config.yaml
hidden_size: 192
num_key_value_heads: 2
head_dim: 64
norm: "rmsnorm"
bias: "none"
lr_mult_o: 1.41
MLP neurons of a small language model. Each row is named by its layer, matrix (gate and up: input weights) and neuron, and shows model dimensions 48-143. Each number is 200 + 20 x the weight over its row's rms, rounded and kept within 0 to 999. A neuron's up and down rows have the sign that makes its largest values positive.
Before each neuron's rows, "fires after" lists the tokens most often just before its 100 highest values on Wikipedia text that the model never trained on. A number after a token or word is its count.

fires after: " T" 25, " t" 12, " to" 9, " I" 8, " " 7, "ang" 7
L4.gate413,202,206,189,185,187,212,183,187,205,216,220,189,172,218,217,224,195,218,202,172,206,261,234,194,220,176,239,170,183,185,209,207,182,201,216,187,207,199,221,172,202,209,181,187,212,202,200,218,217,237,163,205,188,205,189,163,177,170,181,183,205,193,227,174,218,210,215,187,202,173,204,216,211,200,180,196,210,203,198,205,203,237,232,194,188,194,193,197,232,192,219,227,189,231,243,230
L4.up413,194,184,216,207,185,228,189,193,209,132,215,168,193,199,201,174,219,228,191,192,181,224,226,186,207,171,190,191,204,166,212,182,199,208,189,193,226,212,199,221,208,187,207,232,179,218,192,210,212,186,230,181,173,207,184,217,181,196,187,216,222,211,192,225,161,198,246,151,190,200,166,233,205,213,210,186,188,216,195,208,181,228,188,217,200,166,190,187,208,215,223,213,185,261,229,193

fires after: " Gr" 21, " E" 13, " A" 10, "e" 8, " an" 5, " comp" 5
L4.gate361,232,188,190,193,201,188,228,192,170,187,187,190,223,166,197,189,180,211,220,171,224,181,190,196,143,196,240,181,177,195,180,226,227,205,185,167,223,236,205,216,182,193,204,199,192,217,176,200,237,188,186,243,208,202,176,196,167,223,185,187,218,212,168,233,188,202,175,161,186,241,193,188,165,157,183,203,204,201,205,158,202,216,203,162,181,181,177,206,175,178,159,163,217,215,229,230
L4.up361,242,168,238,192,183,196,202,223,218,175,190,233,257,188,215,189,200,222,181,204,179,221,196,208,204,200,186,187,215,214,179,177,220,218,169,173,240,192,203,194,187,202,202,167,190,226,189,184,235,199,212,202,217,209,180,201,194,200,190,195,204,210,194,231,211,222,196,184,198,233,147,192,207,192,206,204,175,229,222,203,222,172,182,194,202,228,208,206,169,229,173,211,192,210,243,206

fires after: "at" 12, "all" 11, " f" 10, "l" 8, " al" 5, " c" 5
L3.gate152,198,194,190,200,214,184,199,154,197,197,181,192,172,173,201,184,185,201,236,228,197,181,220,183,231,178,198,182,217,178,225,209,188,218,191,201,192,208,182,196,200,180,196,210,172,217,182,201,216,243,204,195,190,199,148,204,198,204,196,197,207,184,213,193,193,214,192,205,179,190,196,222,201,206,217,219,182,174,198,170,131,241,215,169,178,168,151,222,193,246,191,230,171,207,166,195
L3.up152,196,177,238,200,183,212,210,225,224,190,197,172,199,183,169,208,210,226,195,192,194,196,189,174,201,177,199,201,211,191,183,206,191,176,169,177,210,202,194,188,240,196,196,212,197,170,189,187,190,198,208,239,184,210,191,184,232,191,219,215,207,153,180,190,199,172,195,217,190,192,216,225,200,209,208,186,177,227,189,212,148,185,217,181,210,201,194,170,237,184,175,191,230,189,197,207

fires after: "\n" 24, " w" 15, " M" 13, " D" 8, " " 6, "ir" 6
L4.gate257,190,171,171,196,237,173,217,212,195,200,237,217,211,211,199,205,196,172,175,220,211,193,184,221,157,209,211,201,189,178,195,205,195,224,217,223,219,202,195,208,187,251,221,190,228,227,194,215,179,229,182,171,186,163,189,201,215,192,195,213,206,231,209,231,225,225,213,163,213,188,190,225,189,200,168,189,201,187,181,173,228,204,217,236,195,176,196,179,210,177,198,172,180,199,178,179
L4.up257,217,168,190,212,204,225,210,216,212,195,234,193,205,192,210,182,178,204,178,202,165,173,181,194,180,201,194,199,212,208,221,230,220,202,194,217,173,195,206,227,177,218,176,212,220,185,187,184,206,184,199,201,181,181,242,206,209,232,198,249,207,198,210,219,193,240,216,224,197,192,203,173,188,201,209,192,177,170,223,204,183,181,186,176,180,198,199,222,202,194,237,235,177,195,193,233

fires after: " p" 34, " d" 20, "P" 6, " ch" 5, " m" 5, " D" 5
L4.gate234,210,175,212,214,211,208,223,245,196,207,225,182,194,234,192,203,203,215,190,180,174,194,214,188,230,164,204,204,161,232,131,209,185,208,172,209,222,211,176,216,195,196,230,159,203,188,242,164,187,187,186,200,212,241,230,224,226,215,201,221,172,190,211,209,229,202,219,190,209,195,185,211,232,215,218,214,244,208,197,193,194,206,198,221,202,178,190,172,220,198,198,195,228,184,209,196
L4.up234,196,256,191,194,208,218,212,225,209,212,200,177,202,203,214,219,192,194,177,184,233,208,215,177,143,192,203,215,192,219,175,183,198,194,198,212,217,188,205,240,191,187,194,164,185,211,232,222,207,174,209,206,205,230,188,210,234,218,217,202,158,212,208,191,163,235,174,224,188,203,205,184,204,215,225,200,210,192,205,216,196,182,226,197,210,186,209,208,188,195,193,182,240,240,225,231

fires after: " d" 13, "ce" 11, "v" 9, "port" 7, " r" 5, "ollow" 5
L3.gate494,197,212,234,175,204,181,200,184,183,198,181,205,219,221,198,211,196,202,142,218,176,188,193,233,182,147,201,179,210,181,212,197,161,214,190,224,213,238,201,217,198,198,197,186,180,221,235,198,219,194,165,200,242,183,170,197,198,184,191,203,178,210,242,214,180,209,201,210,213,200,219,230,213,185,198,183,183,181,181,226,164,189,217,195,210,185,188,218,170,200,197,215,227,183,156,226
L3.up494,170,203,191,205,239,215,159,202,206,171,184,170,182,178,212,234,208,203,197,197,223,238,192,177,164,161,171,183,208,189,188,196,226,226,209,197,224,166,190,213,185,183,190,178,195,213,175,179,202,227,181,183,243,205,184,213,197,218,197,186,180,183,197,241,216,177,198,196,199,165,206,185,206,227,170,221,186,174,209,174,194,207,203,191,177,179,196,222,192,171,214,182,229,217,160,208

fires after: "em" 15, " L" 11, "l" 10, " l" 9, " sh" 7, " B" 6
L4.gate438,174,177,205,187,195,209,202,174,212,182,208,193,196,179,223,179,184,224,181,217,193,191,212,168,202,188,237,167,161,199,188,204,184,243,197,220,215,220,186,219,188,221,188,194,201,192,221,229,190,240,172,209,195,178,225,208,201,205,185,213,186,203,204,197,180,188,196,202,212,166,203,191,158,206,196,183,188,200,189,197,212,195,174,200,163,199,176,216,192,250,223,227,211,201,212,160
L4.up438,172,221,230,215,184,211,192,207,196,181,213,212,221,238,178,199,196,204,191,182,195,193,204,183,198,198,202,190,230,205,217,152,188,187,183,178,227,207,212,195,199,184,195,192,185,203,212,172,206,207,237,192,211,206,205,187,245,227,164,208,184,189,229,181,249,203,215,177,163,217,188,203,220,202,188,155,198,199,187,170,214,208,201,222,194,200,181,219,206,175,197,229,155,215,197,202

fires after: " M" 32, " m" 11, "id" 8, "c" 5, "m" 5
L3.gate157,219,229,187,242,225,214,230,201,177,197,189,167,221,188,178,202,169,217,180,194,223,228,210,149,225,178,213,215,206,212,177,202,225,193,167,162,202,209,154,155,212,237,203,223,191,202,191,204,201,180,193,210,191,190,217,191,217,199,189,205,228,200,188,177,182,199,195,216,202,210,190,167,232,181,197,197,224,218,201,194,191,196,235,220,200,182,215,205,198,163,183,167,195,197,182,228
L3.up157,189,184,245,200,218,185,186,230,219,179,149,210,216,190,187,214,196,188,184,213,224,229,187,170,205,181,243,214,223,229,209,206,234,209,198,211,197,203,169,182,192,180,238,221,233,232,188,214,181,200,159,183,167,201,199,186,241,199,219,173,187,209,221,247,198,201,168,223,169,208,191,181,169,203,192,199,234,211,163,204,170,183,219,195,212,201,190,181,177,196,184,217,205,219,224,194

fires after: " R" 17, " L" 16, " l" 13, "ol" 7, "v" 6
L4.gate286,191,239,219,193,219,187,177,160,216,193,201,214,175,176,190,193,187,188,146,224,205,213,232,198,196,152,164,206,197,211,177,186,199,214,187,244,158,205,225,183,190,215,185,202,206,204,202,195,205,202,209,192,191,220,193,146,195,210,180,205,188,227,195,200,191,198,206,193,184,220,230,192,243,203,213,212,230,193,163,193,174,198,196,199,162,161,206,188,209,201,235,203,172,195,219,219
L4.up286,194,196,207,182,179,204,175,181,196,229,224,156,186,209,209,202,210,183,209,191,191,203,193,184,138,226,202,223,214,220,218,189,202,192,235,172,178,204,207,215,182,242,229,226,195,216,216,204,189,179,222,202,206,205,181,215,195,226,224,204,213,193,221,210,188,234,204,211,203,237,159,211,210,174,210,183,219,186,189,207,195,231,209,205,218,201,182,206,192,207,220,164,231,201,207,199

fires after: " E" 36, " comp" 9, " I" 7, "he" 4, " O" 4
L4.gate377,218,220,205,141,233,206,171,197,199,212,200,208,220,200,215,201,217,226,185,219,216,183,179,172,178,211,210,191,202,192,196,198,212,202,161,187,209,223,207,203,179,226,222,204,230,203,221,210,191,220,247,203,210,195,245,224,182,208,230,195,215,208,190,210,199,235,230,239,219,194,191,185,217,162,214,219,211,167,198,222,158,190,190,201,208,195,179,149,236,202,225,211,171,210,179,218
L4.up377,224,214,220,190,206,202,186,203,205,220,212,203,212,208,231,176,192,225,158,209,176,229,145,202,208,207,187,173,181,187,176,217,190,172,198,191,214,223,188,176,193,148,209,217,213,186,193,213,175,217,231,202,189,235,228,199,201,200,183,191,210,183,188,218,180,223,248,214,218,195,198,208,193,167,186,165,215,205,212,204,197,159,180,223,200,205,226,181,181,201,191,215,180,173,232,232

fires after: " s" 40, " S" 27, ".4" 5, "m" 4
L4.gate26,164,194,218,199,191,206,169,193,163,158,204,208,178,212,176,239,203,210,185,221,206,186,173,170,182,206,205,213,166,189,195,212,203,194,166,183,168,244,224,193,208,197,172,192,185,209,211,189,188,194,183,179,222,197,202,206,171,179,205,174,187,187,195,219,216,208,208,152,219,213,221,186,224,177,190,176,183,211,157,214,173,229,201,184,195,217,181,209,215,190,187,244,190,207,225,220
L4.up26,219,180,203,186,210,201,189,163,186,171,215,227,206,170,187,227,238,196,198,203,197,158,191,217,173,221,174,177,193,165,177,196,190,226,189,217,189,197,198,208,155,195,215,175,187,198,215,173,217,197,207,185,196,222,182,191,183,194,240,190,223,215,205,207,192,233,181,149,202,191,234,165,242,216,150,177,179,190,193,194,200,202,172,193,214,232,183,209,243,198,192,223,198,231,215,208

fires after: " C" 28, " c" 25, " L" 6, " Ch" 5, " w" 5, "and" 5
L4.gate429,181,229,222,175,199,213,181,193,209,197,187,198,247,200,206,217,156,220,173,210,207,199,214,152,179,186,162,215,187,184,183,206,199,211,216,265,220,213,199,202,194,227,200,202,209,208,197,201,171,228,182,176,190,194,175,204,209,199,212,196,177,198,194,226,232,223,210,220,175,199,182,177,243,190,221,199,175,182,195,220,194,169,204,193,201,220,201,167,198,202,217,192,158,214,164,203
L4.up429,196,212,175,181,216,222,198,216,201,173,181,193,202,194,210,229,198,172,212,213,160,195,231,185,192,167,196,215,195,181,166,195,195,186,188,208,233,180,202,195,196,225,174,189,218,208,199,187,175,209,218,185,211,194,205,198,184,199,192,189,252,206,220,175,206,199,188,226,188,241,189,194,173,204,224,161,204,222,188,173,187,191,206,199,198,201,220,178,221,203,214,227,201,215,211,205

fires after: "\n" 23, " M" 17, " " 6, "em" 5, " v" 5
L4.gate52,200,178,215,204,205,188,197,178,201,224,208,216,177,213,210,181,203,179,194,200,188,224,208,182,186,164,229,188,215,196,207,189,216,211,226,204,211,202,172,201,232,211,204,167,169,178,199,200,196,194,220,186,188,194,207,199,182,180,187,192,204,227,241,237,220,215,176,189,206,204,224,223,172,168,209,178,202,242,224,187,206,160,186,214,210,191,233,197,194,160,188,205,186,208,220,218
L4.up52,214,172,220,207,187,228,163,179,189,206,191,188,190,268,211,176,234,191,187,196,175,221,181,190,205,184,191,230,201,227,210,181,214,177,223,238,158,200,203,198,252,168,206,181,165,214,196,202,237,194,231,186,196,190,216,224,193,173,219,217,209,210,212,242,182,217,202,216,176,186,186,162,200,166,197,202,152,210,189,205,190,209,173,206,180,187,232,179,181,193,201,183,194,188,189,189

fires after: "\n" 32, "==" 20, "." 15, "===" 12, " ne" 4, " " 4
L3.gate353,226,170,206,176,211,190,215,216,190,209,246,178,216,206,194,204,216,179,180,161,178,186,162,192,228,180,202,211,218,197,188,189,174,199,174,181,222,227,212,182,196,190,211,201,187,234,194,197,189,209,170,229,194,212,210,226,197,244,163,214,213,214,233,192,208,202,196,223,190,192,182,200,205,186,185,173,168,187,212,240,212,236,189,216,239,227,177,216,210,198,172,195,217,204,191,222
L3.up353,203,215,201,167,182,202,218,229,144,192,213,169,210,210,203,227,203,180,152,179,205,187,225,232,222,185,238,198,230,205,189,162,172,194,172,195,220,182,206,190,189,198,174,219,207,204,139,179,201,202,178,192,259,201,189,163,218,192,217,220,194,219,209,186,219,181,202,233,180,198,211,179,224,189,226,201,222,243,185,185,221,222,184,185,212,173,179,203,190,196,205,203,226,202,212,226

fires after: " M" 24, " m" 13, " " 12, " p" 10, "u" 6
L4.gate510,188,209,200,232,204,219,211,200,197,189,182,213,228,184,219,179,186,225,183,214,222,203,169,183,228,238,203,177,176,203,218,174,198,191,160,180,180,208,181,213,200,233,177,203,213,174,209,206,193,171,196,196,231,190,212,147,217,197,235,188,171,206,203,146,189,178,220,202,195,189,202,201,206,176,228,203,184,206,196,198,219,205,154,197,184,209,197,191,177,187,207,166,197,177,188,222
L4.up510,226,253,183,226,223,198,190,219,173,195,223,223,201,206,176,182,222,203,219,172,195,195,186,204,245,206,214,247,190,214,174,178,193,240,199,205,181,207,178,182,231,231,193,203,195,157,215,213,204,197,168,194,238,193,209,188,237,204,180,233,227,217,207,217,201,191,225,232,183,166,165,228,229,208,207,203,203,205,195,205,228,199,179,194,208,200,182,181,219,230,207,204,172,189,193,231

fires after: " m" 15, " M" 13, " l" 10, " L" 7, " ad" 4, " e" 4
L4.gate304,238,220,214,204,195,187,191,216,195,151,191,183,203,200,204,225,186,179,170,208,199,184,191,236,170,189,203,154,199,242,204,184,227,187,218,209,196,218,218,171,211,221,224,198,175,199,241,216,196,200,170,209,198,199,203,201,199,193,174,164,231,179,232,193,204,171,210,246,243,188,193,225,191,205,173,177,193,188,205,181,164,194,200,231,196,155,214,154,235,221,202,172,166,187,234,190
L4.up304,214,214,198,185,195,195,204,193,183,178,203,177,220,247,214,210,167,202,205,172,215,206,175,191,206,212,202,179,187,192,179,201,199,182,178,190,193,217,201,168,225,181,178,194,190,214,218,177,198,230,217,173,210,200,169,179,188,198,190,213,203,177,193,175,177,178,239,210,224,236,198,197,208,212,184,218,200,196,182,195,223,211,166,204,193,146,190,199,234,170,220,159,161,174,229,193

fires after: " pro" 18, " (" 12, "y" 7, "oc" 7, " " 7
L3.gate85,215,212,205,167,215,227,185,225,234,245,222,164,205,174,200,232,186,218,230,212,193,160,173,199,192,214,173,206,207,198,205,196,197,182,189,206,223,211,169,195,192,161,194,231,203,199,170,176,212,206,212,198,226,205,214,173,191,188,184,168,223,230,209,212,181,219,222,167,215,207,228,232,195,166,200,163,191,185,176,168,215,200,178,213,225,253,203,208,230,227,232,193,244,186,200,205
L3.up85,222,206,212,168,197,234,210,198,218,198,184,183,198,197,197,203,206,205,185,196,217,215,199,202,172,198,188,222,212,181,182,204,175,163,200,226,207,190,174,185,206,222,204,186,201,192,180,188,218,207,163,211,197,187,177,183,185,196,191,169,191,188,219,207,164,215,189,202,181,183,198,206,209,204,222,213,187,234,164,192,226,176,219,221,180,242,180,199,232,234,243,206,206,185,209,236

fires after: "in" 15, "re" 11, " me" 11, " m" 9, " se" 8
L4.gate202,176,187,196,198,230,203,199,207,168,176,207,192,188,197,218,210,245,195,160,211,177,194,192,224,215,192,188,192,231,169,182,208,209,158,181,201,189,201,190,184,200,203,187,167,199,200,204,245,192,200,190,194,214,194,187,176,202,205,188,222,190,174,198,222,221,177,197,236,206,205,227,218,210,199,192,169,214,209,161,184,198,203,199,246,221,197,240,207,225,167,181,225,173,181,237,194
L4.up202,187,233,166,224,221,199,214,194,212,174,163,185,202,192,183,199,210,166,184,207,167,175,181,182,195,192,202,239,205,215,234,203,169,185,181,192,192,178,202,197,203,209,193,192,172,251,190,226,210,217,199,207,241,216,223,182,215,188,214,180,225,171,171,231,211,195,189,191,238,187,165,199,195,217,209,165,201,231,206,211,190,207,192,195,167,175,185,213,217,181,189,193,173,191,206,229

fires after: "\n" 46, " an" 13, " Ar" 10, " An" 5, " Pr" 5, "i" 5
L4.gate334,194,191,213,236,216,195,200,165,176,232,232,211,219,195,198,222,183,204,178,181,180,204,167,219,195,230,192,183,210,223,183,184,160,200,175,206,217,230,206,193,201,206,172,184,211,216,219,208,178,188,225,214,189,238,212,217,194,201,196,210,187,159,170,212,212,203,215,214,220,270,228,197,180,196,225,171,178,212,185,187,189,206,200,179,191,190,216,189,197,209,210,221,188,186,195,214
L4.up334,221,199,187,220,212,177,196,195,225,169,199,176,186,154,190,193,218,215,187,205,228,175,176,180,210,187,179,222,185,232,217,164,240,210,209,191,186,190,174,184,220,205,194,191,173,213,174,160,160,198,196,214,240,212,197,186,186,200,200,200,205,171,145,179,226,207,192,219,203,224,177,227,204,223,178,226,203,226,175,201,203,159,199,203,173,194,208,197,189,190,193,179,217,170,179,189

fires after: " l" 10, " Sc" 9, " L" 9, " H" 9, " bu" 9, " St" 6
L4.gate129,166,165,229,191,202,194,239,172,228,162,172,201,163,171,208,148,180,187,189,163,192,187,170,208,190,166,195,188,197,183,200,221,177,190,198,201,175,235,205,227,202,213,217,226,210,214,213,183,231,192,206,178,177,196,225,220,196,168,207,206,192,217,160,199,222,184,202,224,207,218,209,206,197,218,207,209,194,165,212,218,191,219,198,230,195,187,204,172,187,188,226,205,202,175,196,216
L4.up129,216,209,185,239,209,214,225,215,212,194,191,203,201,220,202,207,216,176,190,174,219,189,215,202,194,220,191,234,190,177,215,182,179,158,201,206,224,196,186,189,213,203,185,208,174,227,222,194,231,209,171,209,204,201,181,182,193,210,187,174,238,192,199,188,214,211,206,219,216,207,193,210,182,238,177,207,209,176,204,194,246,278,185,205,186,211,203,204,212,236,196,196,180,230,181,219

fires after: " v" 15, "th" 14, " pro" 10, " V" 9, " " 6
L3.gate277,189,199,218,215,211,192,197,201,196,180,191,184,201,210,217,186,175,162,180,182,176,203,128,213,199,154,211,212,215,218,196,223,204,175,206,215,189,179,206,194,192,202,145,167,211,225,204,217,200,214,175,172,199,150,181,198,208,190,212,214,221,189,235,217,209,195,225,231,201,202,200,206,205,186,213,197,210,187,190,202,210,193,187,234,228,182,213,205,172,191,201,210,184,226,219,198
L3.up277,193,209,210,217,207,213,220,212,207,172,224,172,178,224,228,192,205,233,176,192,224,191,163,224,180,199,187,226,203,209,178,225,182,146,225,227,196,199,180,189,193,224,193,185,205,229,196,201,198,191,173,185,185,155,215,182,197,180,202,191,221,188,189,224,211,209,200,216,215,232,181,241,211,191,219,211,204,229,174,218,228,144,180,214,246,200,210,202,192,201,188,207,203,209,227,201

fires after: " B" 24, " p" 11, " t" 10, "g" 10, " b" 8
L3.gate270,197,182,175,153,159,190,191,177,178,208,204,204,195,207,186,201,207,194,206,193,186,201,224,194,202,233,175,236,201,195,202,220,172,229,172,190,172,231,158,211,193,158,205,220,202,231,210,185,195,225,218,220,201,196,204,211,151,202,205,223,237,158,213,171,193,191,192,198,172,179,211,195,234,177,202,206,217,184,192,218,228,175,222,205,225,184,204,218,209,173,228,208,204,214,192,197
L3.up270,197,184,235,176,183,188,192,225,189,184,178,214,198,254,205,190,221,200,218,210,209,202,196,187,203,198,208,180,182,247,210,179,194,242,191,225,212,261,193,190,156,206,209,245,168,201,202,217,177,202,212,168,198,228,211,238,210,241,208,240,188,206,172,209,193,230,217,189,175,202,200,162,228,208,191,198,195,209,169,205,178,180,186,220,191,193,218,204,228,200,211,214,202,168,189,190

fires after: " re" 41, " Re" 11, " pro" 7, " v" 6, " com" 5, "os" 5
L4.gate34,209,195,211,154,219,208,194,213,209,228,207,215,208,219,218,167,160,226,264,203,179,191,171,200,204,182,154,222,191,178,211,202,186,199,211,197,224,222,183,208,209,213,169,174,196,199,236,205,178,196,207,200,186,216,205,169,213,196,208,194,211,199,169,177,196,203,196,165,200,179,191,218,177,188,198,236,183,168,202,173,162,228,193,191,214,233,170,187,214,140,232,204,165,237,224,207
L4.up34,226,184,203,189,224,213,192,178,220,186,192,190,189,175,197,226,206,217,200,229,199,193,214,222,222,205,165,226,175,196,144,192,206,166,225,173,203,191,191,227,178,214,190,198,209,238,221,188,202,211,205,203,208,201,231,186,183,184,198,200,219,193,188,195,231,180,222,209,203,226,179,212,182,171,214,195,200,238,222,197,187,229,203,183,211,195,168,199,199,170,220,198,180,212,185,244

fires after: " t" 19, " m" 16, "-" 11, " M" 10, "t" 6, " p" 5
L4.gate236,232,212,205,213,178,233,219,204,226,177,162,233,195,231,207,191,197,231,187,183,198,172,209,180,178,224,209,208,194,196,210,197,175,253,191,231,178,222,216,204,195,202,222,198,174,193,195,173,196,206,176,214,221,206,208,217,196,196,190,176,174,186,191,204,202,213,200,200,198,209,216,197,215,188,175,214,195,224,207,190,184,191,192,205,188,182,198,217,154,200,169,161,169,194,209,183
L4.up236,196,231,191,193,210,186,204,212,168,199,186,238,221,193,244,179,166,165,147,181,189,204,207,201,195,193,208,202,203,235,191,196,179,234,217,192,235,215,183,219,211,188,211,196,175,224,203,166,168,225,174,197,183,224,179,215,215,238,186,196,191,196,160,210,206,220,205,166,183,190,198,195,253,190,213,205,175,186,207,163,188,185,192,210,190,225,217,206,230,195,189,197,185,211,174,233

fires after: " s" 19, " p" 11, " S" 8, " to" 6, " " 6
L4.gate93,209,204,209,187,200,195,205,225,209,177,219,199,208,148,186,196,160,179,171,215,201,215,230,183,173,203,211,163,193,210,191,174,207,228,226,195,188,203,201,196,244,221,201,165,188,204,170,173,200,212,233,246,177,203,184,205,195,219,203,190,186,201,188,169,202,235,195,185,180,152,230,196,200,190,216,232,209,184,207,201,187,184,181,215,213,204,220,182,215,215,162,223,178,235,224,205
L4.up93,242,219,199,190,187,198,208,193,225,178,191,169,197,203,198,225,202,170,231,187,219,185,197,148,159,163,187,196,197,250,202,200,218,202,172,178,214,200,209,198,196,205,175,239,189,192,208,209,195,196,210,224,184,181,184,197,209,196,226,193,220,190,188,196,242,216,165,217,220,195,175,215,217,205,236,173,243,237,203,210,194,225,153,183,214,198,190,166,195,207,206,189,219,240,242,181

fires after: " m" 15, " sp" 14, "at" 14, " M" 12, "qu" 9, "it" 8
L3.gate56,199,179,173,170,197,176,228,214,202,187,188,182,180,198,143,230,197,182,188,209,191,182,204,208,207,198,223,228,242,209,191,152,204,214,199,179,208,214,196,216,233,203,220,208,186,188,240,183,195,184,171,226,209,216,226,159,200,201,204,176,198,181,198,185,192,220,182,201,217,167,192,213,189,208,179,218,206,216,173,189,186,202,205,188,218,185,204,211,175,190,225,214,192,154,171,214
L3.up56,207,186,217,203,203,197,240,166,208,208,196,222,227,206,197,181,168,193,182,189,187,157,188,243,220,174,215,196,191,218,190,198,189,187,229,195,225,232,212,215,203,192,196,209,228,187,191,205,230,201,199,183,210,188,188,205,177,169,225,199,205,189,193,202,211,183,221,247,204,181,217,221,203,263,207,195,205,224,215,216,216,158,225,206,215,178,183,193,206,196,212,234,177,216,209,192

fires after: "st" 22, " f" 18, " col" 10, "f" 7, " comm" 5, "ol" 5
L4.gate455,212,212,230,181,169,173,171,186,205,193,240,195,165,207,195,224,225,186,241,191,200,162,176,205,182,198,178,211,214,178,170,224,198,178,189,199,216,183,167,166,190,253,218,200,219,168,168,187,179,200,170,187,223,236,176,190,200,199,201,211,200,234,187,214,229,196,206,191,196,187,205,233,177,202,182,196,199,208,218,208,182,190,181,190,222,174,164,205,205,181,213,215,204,267,215,153
L4.up455,183,193,195,201,171,201,216,168,219,184,220,209,197,229,208,220,206,198,196,208,220,161,196,185,170,180,161,192,194,196,172,232,219,175,181,191,204,205,188,193,197,162,233,220,208,228,219,187,207,192,185,214,199,204,190,183,196,175,209,198,226,227,200,195,218,210,210,195,231,194,200,221,228,209,206,211,217,195,215,212,220,203,196,190,170,186,150,158,180,225,216,194,206,210,198,203

fires after: "or" 14, "it" 12, "R" 11, "A" 7, "il" 6, "B" 5
L4.gate185,185,193,204,188,226,207,177,227,232,207,174,200,203,201,194,170,228,214,198,224,199,224,254,224,212,232,214,176,214,208,159,197,190,163,198,193,199,219,239,201,191,181,191,202,195,206,204,222,195,201,213,198,198,187,218,212,189,190,200,205,219,212,198,172,184,227,165,206,222,218,205,248,180,201,212,203,183,211,175,224,180,200,183,172,209,197,179,189,209,172,175,188,180,225,187,196
L4.up185,194,229,177,199,202,175,203,200,218,205,212,223,185,182,205,172,196,224,192,234,220,209,241,186,197,217,188,165,209,205,182,189,198,159,186,176,189,195,186,192,175,187,195,205,218,169,216,223,185,187,159,193,235,169,194,194,197,216,204,227,179,216,193,186,192,178,163,193,233,201,181,190,207,219,163,211,184,181,187,226,194,192,204,210,220,187,199,212,191,219,202,151,201,191,205,169

fires after: "." 21, " an" 13, "al" 7, "iv" 5, "l" 5, " al" 5
L4.gate235,201,203,165,186,206,211,209,187,196,256,204,196,195,200,197,167,176,192,169,179,216,210,222,187,227,206,168,191,207,195,219,167,225,180,194,196,184,203,216,209,201,225,197,199,187,220,204,232,199,202,144,177,212,194,161,197,175,218,202,191,210,208,165,202,214,196,199,188,199,206,214,189,206,183,203,199,212,196,176,206,186,228,194,189,138,168,167,219,190,183,162,243,204,230,218,214
L4.up235,199,201,171,211,176,170,181,216,183,209,221,213,190,213,199,193,215,170,165,173,196,184,190,205,209,195,204,165,188,191,192,212,216,237,213,220,182,218,162,218,218,180,181,213,200,193,189,209,180,173,191,210,198,168,191,169,199,208,171,233,209,212,223,189,243,186,236,189,180,188,180,219,176,199,158,215,201,213,182,203,202,231,204,185,152,201,173,222,175,193,197,204,186,157,225,186

fires after: " c" 43, " C" 21, " p" 12, " M" 7, " m" 4
L3.gate138,127,195,181,207,168,200,202,220,186,222,208,196,190,175,200,200,151,191,206,223,223,226,181,168,183,219,244,175,219,209,204,198,212,193,212,174,196,189,176,178,201,226,197,187,216,183,227,213,191,213,189,192,191,178,196,211,197,203,200,212,198,229,221,215,164,177,213,201,220,198,178,189,191,182,191,197,189,179,201,215,220,202,222,200,196,202,200,181,199,173,215,179,206,226,205,212
L3.up138,235,189,152,200,222,193,217,213,178,182,200,220,166,208,196,234,208,167,200,214,208,209,171,137,223,227,237,225,190,202,219,219,222,210,184,184,191,214,190,212,190,217,182,197,232,230,206,215,217,223,213,183,210,184,168,200,217,220,208,204,198,211,192,172,205,208,174,185,219,213,172,204,199,214,196,222,221,209,193,193,192,175,212,219,200,191,188,198,216,194,175,205,199,149,202,206

fires after: " N" 19, " S" 13, " s" 7, " c" 5, "a" 5, " O" 4
L4.gate103,229,190,191,207,215,220,208,205,200,199,226,186,190,161,196,204,189,170,207,240,195,195,204,157,185,198,209,235,206,179,182,194,198,186,205,226,194,198,195,234,147,246,171,197,213,172,213,214,202,213,180,177,197,205,203,187,223,200,203,165,204,164,203,194,201,227,183,204,215,194,199,224,214,180,185,213,229,187,195,196,207,177,189,213,207,218,181,186,194,212,201,210,179,234,211,213
L4.up103,184,199,200,195,225,205,222,199,199,202,204,158,208,192,207,201,233,211,165,198,206,241,214,205,203,209,219,193,185,180,197,213,218,202,178,198,233,172,238,187,221,225,213,189,202,218,210,181,237,184,247,179,215,223,180,214,165,186,246,200,204,204,212,199,213,195,203,173,197,203,213,182,189,202,206,176,180,253,191,215,212,171,203,182,232,214,195,225,203,196,234,212,216,195,165,201

fires after: " p" 23, " D" 10, "P" 9, "ad" 8, " w" 6, " st" 6
L3.gate441,188,172,202,184,222,211,217,218,201,166,233,187,185,186,197,205,224,224,201,203,191,164,191,196,224,214,228,215,198,190,193,202,217,207,186,218,208,206,213,209,171,210,185,195,220,200,233,178,210,185,185,209,208,185,178,198,219,195,203,253,183,188,205,195,211,195,226,178,167,198,215,214,196,233,204,186,218,188,183,202,195,207,196,197,184,215,206,150,222,220,159,191,195,181,196,224
L3.up441,213,206,196,215,180,217,225,213,159,153,176,182,218,206,221,228,223,196,215,209,217,207,217,227,215,213,219,240,241,208,207,187,195,209,207,196,191,211,212,194,194,231,202,202,225,202,211,216,188,187,204,178,162,196,188,203,172,214,206,193,191,212,211,184,184,155,231,194,204,188,196,174,216,189,204,219,219,242,175,214,194,166,174,217,205,197,217,221,212,227,186,219,223,130,239,195